Weights of a small transformer language model.
Size: 11 layers, width 448, 7 heads of 64 (1 for keys and values), vocabulary 30200.
Architecture: RMSNorm before each block, rotary positions, no biases in attention or MLP, untied embeddings.
Training: a variant of Adam for these matrices, 686M tokens.
MLP neurons of a small language model. Each row is named by its layer, matrix (up: input weights; down: output weights) and neuron, and shows model dimensions 336-431. Each number is 128 + 24 x the weight over its row's rms, rounded and kept within 0 to 255.
After each neuron's rows, "fires before" lists the tokens most often just after its 100 highest values on Wikipedia text that the model never trained on; "fires on" lists the tokens most often at its 100 highest values on Wikipedia text that the model never trained on.

L7.up135 [107 170 175 133 137 132  93 103 119 142 154 136 138  98 122  82  82 120 131 139 134 103  79 129 192 140 130 116 135 156 124 143 169 127 135 155 153 110  92 186 113 123 153 110  84 145 145  81 154 123 111 146 122 152 122 118 144 102  80 129 114 134  85 164 138 111 118 122 133 102 170  93 125 187 152 152 132 156 124 129 138 123 134 126 118 158 125 102 126 138 104 146 118 150 110 116]
L7.down135 [125 179 173 105 175 102 135 104 148 128 119 148 111  98 135 158 101 145 161 163 129  65 107 161 182 132 114 156 117 131 131 108 126 115 112 152 117 146  97 131 142 134 127 143 142 126 116 110 107 132 150 147 143 140 119 156 154 148 144 141 112  98 103 143 165 111 113 160 188 156 127 106 138 118  92 123 132 151 109 167 171 176 106 141 114 127 110 154 101 168 175  87 103 129 122  95]
fires before: "s "
fires on: "'"

L8.up374 [117 144 144 171 143  90 112 126 130 104  87 113 106 107 174  94 192 114  99  84 155 167 145 140 104 173 103  94 168 111 132 107 169 129 121 140 153 133 117 113 124 136 149 149 132 152 128 113 149 120 124 158 107 136 123 106 105  90 155 122 152 153 118 152 142 131 118 130 162 138 141 110 139 131 158 113 101 120 135 126 118 130  84 156 149  94  88 140 127 142 110 119 153 133 135 113]
L8.down374 [120 157 133 121 135 103 137 122 124 111 129 143 132 122 168 141 119 135 148 129 137 131 156 121 110 136 111 152 156 151 151 121 193 107 125 144 121 157 142 141 114 168  86 118  98 136  92 133 121 130 108 122 129 138 123 115 108 133 104 128 107 148 141 133 118 137 146  94 109 121 151  94 138 114 116 138 157 154 119 129 135 122 103 101 143 110 117 122 130 109 112 145 109 105 129 111]
fires before: "\n", "\n\n", "are "
fires on: "==", "They ", "we "

L3.up1385 [110 141 125 142 171 133 151 138 143  90 147 124 148  75 129 109 119 160 104  95 129 102  79 136 135 155 103 135  89 129 127 134 176 130 120 163 144 143 157 173 153 139 140 141 134 141 152 134 111 110 154 104 123 130 124 157 115 114 120  74 112 119 143 124 136 130 135 176 107 113  81 169  88 134  98 124 126 129 133 139 138  85 106 133 141 117 152 115 145 110 151 115 136 124  90 118]
L3.down1385 [150 102 101  74 134 116 100 139 153 159 164 150 119 113 117 131 138 165 147  88 129 123 146 146 132 109 139 138 149  98 105 128 129 159 158 143 124 107 139 124 146 127 127 101 158  98 141 129 101 113 150 133 135 123 120  99 110 135 172 127 130 114  89 145  63 146 140  93 130 170 148 120 147 136  96 145 175 110 135  94 113 152 118 137 138 139 164 136 115 106 113 137 141 146  72 129]
fires before: ".", "th ", ",", "th", "–", "-"
fires on: "10", "15", "16", "11", "as ", "40"

L7.up742 [112 138 120 111 146 122 179 143 154 107 129 102 118 135 149 121 129 139 122 122 144 109 144 150 113  91 123 127 109 147  92 143 141 159 126 114 130 182 151 136 107 143  98 136 120 109 124 160  80  76 112 103 131 127 128  85 128 117 126  93 100 181 136 110 120  87 118 156  98 104 129 159  90 117 172 130 118 136 102 154 112 156 140 153 118 135  91 154 127 135 143 107 133 123 118 139]
L7.down742 [113 135 117 122  83 115  93 136 122 147 112  91 113 154  84 143 126 130 115 143 151 149 114  86 127 119 143 125 134 149 132 190 130  83 106 152 146 119 105 119 140  99 132 124 138 113 100 123 115 169 151 200 133 145 144  78 139 131 130 169 171  83  95 140 113 143 127 155 122 100 102 157 119 141 139 120 106  98 128 125 140 119 174 123  88 122 116 109 128 126 130 140 116 101 159  79]
fires before: "| ", "- ", "\n\n", "|---|---|"
fires on: "\n", "(", " ", "| ", "=", ", "

L7.up1522 [136 116 117 174 153 125  78 101 193 111 121 117 117 125 115 112 147 135  83 110 146 108 147 132 113 152 106 117 124 149 134 112 127 132  92 119 130 150 138 174 121 157 119  94 135 111 133 141 152 124 121 127 137 118 117 128  97 131 143  88 100  92 128 159 132 123 161 138 154 124 161 129 134 101  98 114 112 126 125 167 129 126 110 125 174 157 125 171 135 138 159 164 145 131 129 146]
L7.down1522 [160 101 127 119 127 157 135 145 111 137 124 146 126 106 146 100  95 151 154 121 135 130 128 154 133 190 123  63 135 127 124  86 108 158 127 163  69 134 149 116 131 117 106 155  88 117 109 143 136  92 154 116 104 133 105 180  94 104  99 100 139 114 123 156 111 112  87 132 114 149 131 111 134 139 137 107 123 102 141 190 109 138 141 113 105  77 150 136  91  98 143 170 134 177 109  97]
fires before: "-", "–", ".", "of ", ","
fires on: "0", "2", "1", "| ", "3", ", "

L8.up1684 [ 87 110 131 145 160 157  90 126 127 124 114 102  99  83 113  86 122 129 138 130 148 115 113 146 158 119 135 102 139 117  81 102 130 152 142 115 144 114 155 162 118  83  98 153 107  92 153  78 176 110 116 145 137 100 129 137 118 105 129 124 124  95 130 154 131 134 121 107 106 114  83 139 116 150 190 124 148 113 100 148 117 113 140 128 125 131 113 124 150 159 154 149 109  93 127  90]
L8.down1684 [113 165 118 137 124 126 132 138 116 132 146 125 118 112 150  82 176 169 137 116 123 168 173 137 118 162 139 174 120 102 135 108 144 147 148  89 183 150 124 125  86 106 112 141 101 110  80 137 123 143  89 151 141 152 128 144 117 152 143 136 115 131 144 126 173 146 173 127 163 113 119 101 133  74  98 132 126 111 136 139 124 148 116 118 143 104 111 159 109 141  65 163  94 111 130 119]
fires before: "th ", "–", "s", "th", "-", "s "
fires on: "0", "5", "4", "7", "6", "3"

L3.up1432 [ 95 118  94 136 138 143 133 138 132 110  79 135 126 152 134  77 111 102 152 118 144  92 125 142 135 131 125  80 170 126 146 147 120 149  82  80 143 126 134 122 135 159  75 127 103 132 137 150 106 114 125 102 161 127  72 125 129 172 149 112  87 139 145 173 132 123 129 158 150 121 112 180 116 107 164 149 141 125 138 116 140 115  91 133 145 131 132 119 100 169 127 134 145 119 151 123]
L3.down1432 [115 169 100  82 129 123 151 139 154 115 116 167 147 148 156 145 114 126  78  93 139 116 116  99 143 111 134 141 102 125 147  68 120 114 157 142 113  54 144 130 127 133 118 106 123 138 133 134  66 142 120 137 133 155 169 134 135 173 135 131 107  78 111 128 124 145 124  97 151 121 150 133 120 109 120 167 119 151 127 128 134 148  87 154  96 122 105 122 113 115 116 141 135 156 115 128]
fires before: "s ", "the ", "em ", "a "
fires on: "'", "is ", "of "

L3.up820 [126 126 160 130 101 102 146 155 126 105 110 119 127 136  97 181 132  93 131 126 133  70 149 133 133 135 135 129 130 104 132 117 143 105 158 180 158 120 115 168 113 136 163 153 118 110 136 156 106 113 102 130 113 148 175 120 110 150 126 132 139 148  89  98 117 125 125 178 150 155 144 139 118 124 140 162 122 129 117 168 137 165  98 109 105 108 168 130 127 131  93 171 202 121 114  56]
L3.down820 [135 124 123 124 120 139 149 152 128 121 149 157 135 162 138 113 137 138 147  91 151 130  94 118 126 161 130 158  99 109 111 113 102 100 131 169  97 141 169  96 186 140  99 164 109 115 132 170 150 133 123 155 112 124 151 118 141 188 137 163 145 145 116  91  98 136 146 150 126 117 106 112 195 122 101 174 137  56 180 118 147 122 152 124 127 138 119 154 117 139 160 151  97 101 112 154]
fires before: "the ", "0 ", "a ", "1 ", "Atlantic "
fires on: "in ", "-", "with ", "of "

L7.up947 [123 108 108 122 118 103 115 136 172 114 191 138  78 155 113 113  99 168 126 168 150  83  90 108 132 112 109  98 138 126 136 133 131 111  81 105 140 157 168 120 111 138  88 115 142 154 147 140 124  99 145 104 118 150 100 145 110 161 100 145 104 124 157  96 152 149 126 159 149 125 167 132 138 120 186  93  84 141 184 138 167  99 126  92 110 137 140 189 122 144 134 138 113 111 123 136]
L7.down947 [155  96 156 127 115 213 140 143 102 132 125 101 157 146 132  86 117 120 124  68  88 140 111 105 174 117 133 113 128 101 124 133 149 146 114 107 142 153 128 120  97 130  95 151 126 126  73 146 148 109 101 122 116 124 103 152 138 109 134 127  87  99 153 131 123 131 101 156 160 125 148 136 115 124  80 155 109 100 119 102 116 121 151 119 145 123 120 151  94 115  93 156 130  98 164 170]
fires before: "| ", "}", "; "
fires on: " ", "2", "2 ", "4 ", "3 ", "5 "

L3.up1521 [104 142 106 137 108 135 146 128 134 130 171 110 140 105 150 115 139 150 124 113 153 135 123 130 135  90 112 115 161 112  95 112 172 121 141 113 120 143 141  87 100 127 129 138 131  88 124 160 103  80 144 123 135 140 124 137 141 121 136  80  61 144 161 109 128 163 109 144 156  96 158 112 127 127 125 144 136 135  95 153 112 150 131 134 102 157 109 176 138 148 140 109 138  80 115 171]
L3.down1521 [153 113 177 125  57 112 104 141 149 139 127  96 137 107 124  96 136 141 152 112 151 148  74 126 115 149  95 129 124 129 128 144 144 172 124 144 149 126 101 111 137 106 117  95 103  92 149  97 103 155 183 129 143  90 132 118 109  75 113 135 142 136 109 125 106  95 117 143 117 106 136 128 156 117 133 117 121  94 124 134 152  87 134 150 187 141 143 128 100 152 111 163 129 124 105 102]
fires before: "- ", "| "
fires on: "\n", "11 "

L3.up1745 [116  87 158 142 113 135  95 114 162 115 145 102 143 110 107 120 146 115 141 114 152 116 107 149 141 154 125 112 147 125 117 106 147 171 144 153 125 131 161 103  99 138 134 119 173 144 143  89 101 132 122 164 103 119 135 118 101 145 176 165 126 152 106 128 163 113 137 113 103 139 129 169 135 164 132  96 149 127 174 113 173 131 149 144 131 134 122 130 144 151  95 103  84 119 107 144]
L3.down1745 [142 115 120 148 117 114 108 140 129 108 110  93 119 117 129 104 126 120 169 124 134 130 107 125 167 151 141 131 150 133 129 108 125 146 136  98 111  99  99 167 161  85 114 132 140 106 153 137 119  92 130 178 125 134 154 117 200 124 140 127 117 135 161 125 109 125 129 102 145 116 124 115 150 132  82 119 122 113 130 120 120 121 124 121 141 118 100 199 140  87  91 121 139 134 164 129]
fires before: ", ", "2", "century"
fires on: "^{", ", ", "2", "4", "th ", "0"

L7.up748 [ 96 107 123 126 130 139 138 158 115 101 159 110 172 104 136 105 125 145 104 134 132 124  97 125 155 113 115 116 141 123 129 141 135 124 134 145 126 131 139 192 123 151  92 153 162 114 117 150 189 112 161 140 133 133 120 141 108  90 122 137 114 122 109 166 110  93 129 125 155  98 177 113  86 169 159 180 103 100 138 153 120  98 156 173 133 161  52 144 163 126 131 145 144 104 178 171]
L7.down748 [117 140  53 119 123  84  83 125 148 157 116 140 120 125 139  98 150 152 124 126 111 160 131 117 107 130 126 150 148 137 139 106 144 112 164  73 121 103 106 121 111 134 163 142 127 111 127 131  73 146 178 136  90 113 167 131 122  92 145 140 149 113 120 120 126 166  89  84 143 132 164 126 195 127 139 176 132 137  96 117 145 151 146  80  86 114 148 133  89 105 147 131 135 142 135 140]
fires before: "\n", "\n\n", "rem"
fires on: "|", "c"

L8.up738 [112 136 133 147 110 109 139 152 136 143  95 121 159 163 103 122 116 128 136 114 145 129  97 121 134 135 109 144 131 126 149 156 148  91 141 149 118 143 125 199 108 150  85 130 131  78 138 115 119 129 101 151 120 133 143  92 143 118 139  94 140 102 102 111 120 163 142  87 120 103 107 111  85 126 137 152 119 120 161 132 118  91 153 122 120 113 100 177 123 113 125 137 181 142 123 120]
L8.down738 [114 137 119 113 146 130 143 112 158 158 162 136 123 118 145 133 110 129 106 128 143 115 151 133 147  86 109 148 147 112 134 139 110 141 123  98 109 119 145 106 159 126 129 142 140 116 140 137  62 119 105 134 129  97 124 152 111 137 150 145 126 132  84 151 101 102 113 150 104 123 138 136 151 129 154 138 112 120 103  98 120 126  89 139  79  74 136 155 108 114 137  96 108 178 168 163]
fires before: "\n\n", "\n"
fires on: ".", "=="

L3.up100 [107 107 134  92 137 154 119 152 141 106 108 137 115 157 111 124 126 150 145 127 127 115 112 156  71 128 125  77  78 164 108 115 156 126 138 109 135 134 133 160  99 134 121 147 137  85 131 109 121 131 136 134  98 183 131  95 129 125 129 133  81 113 157 147 145 116 121 115 171  91 115 149 136 121 135 164 146 117 107  65 130  92 144 133 157 114 132 148 163 161 106 109 160 119 160 159]
L3.down100 [ 92 125 152  84 118 105 160 117 133 123 110 182 127 131  79 118 109  96 102 120 120  99 147 102 134  80 154 139 136 126 112 126 125 106 127 155 136 158 141 129 153 134 151 118 134 133 129 135 144 106 160 166  98 143 133 120 131 119 154 134 143 129  78 115 119 112 118 107 137 183 118 103 177 147  71 111 130 120 160  88 142 153 136 133  93 121 143 148  99 147 124  94 155  76 111 138]
fires before: ", ", ") ", "2", "^{", ")", "."
fires on: "p", "km", "in", "^{", "s ", "m"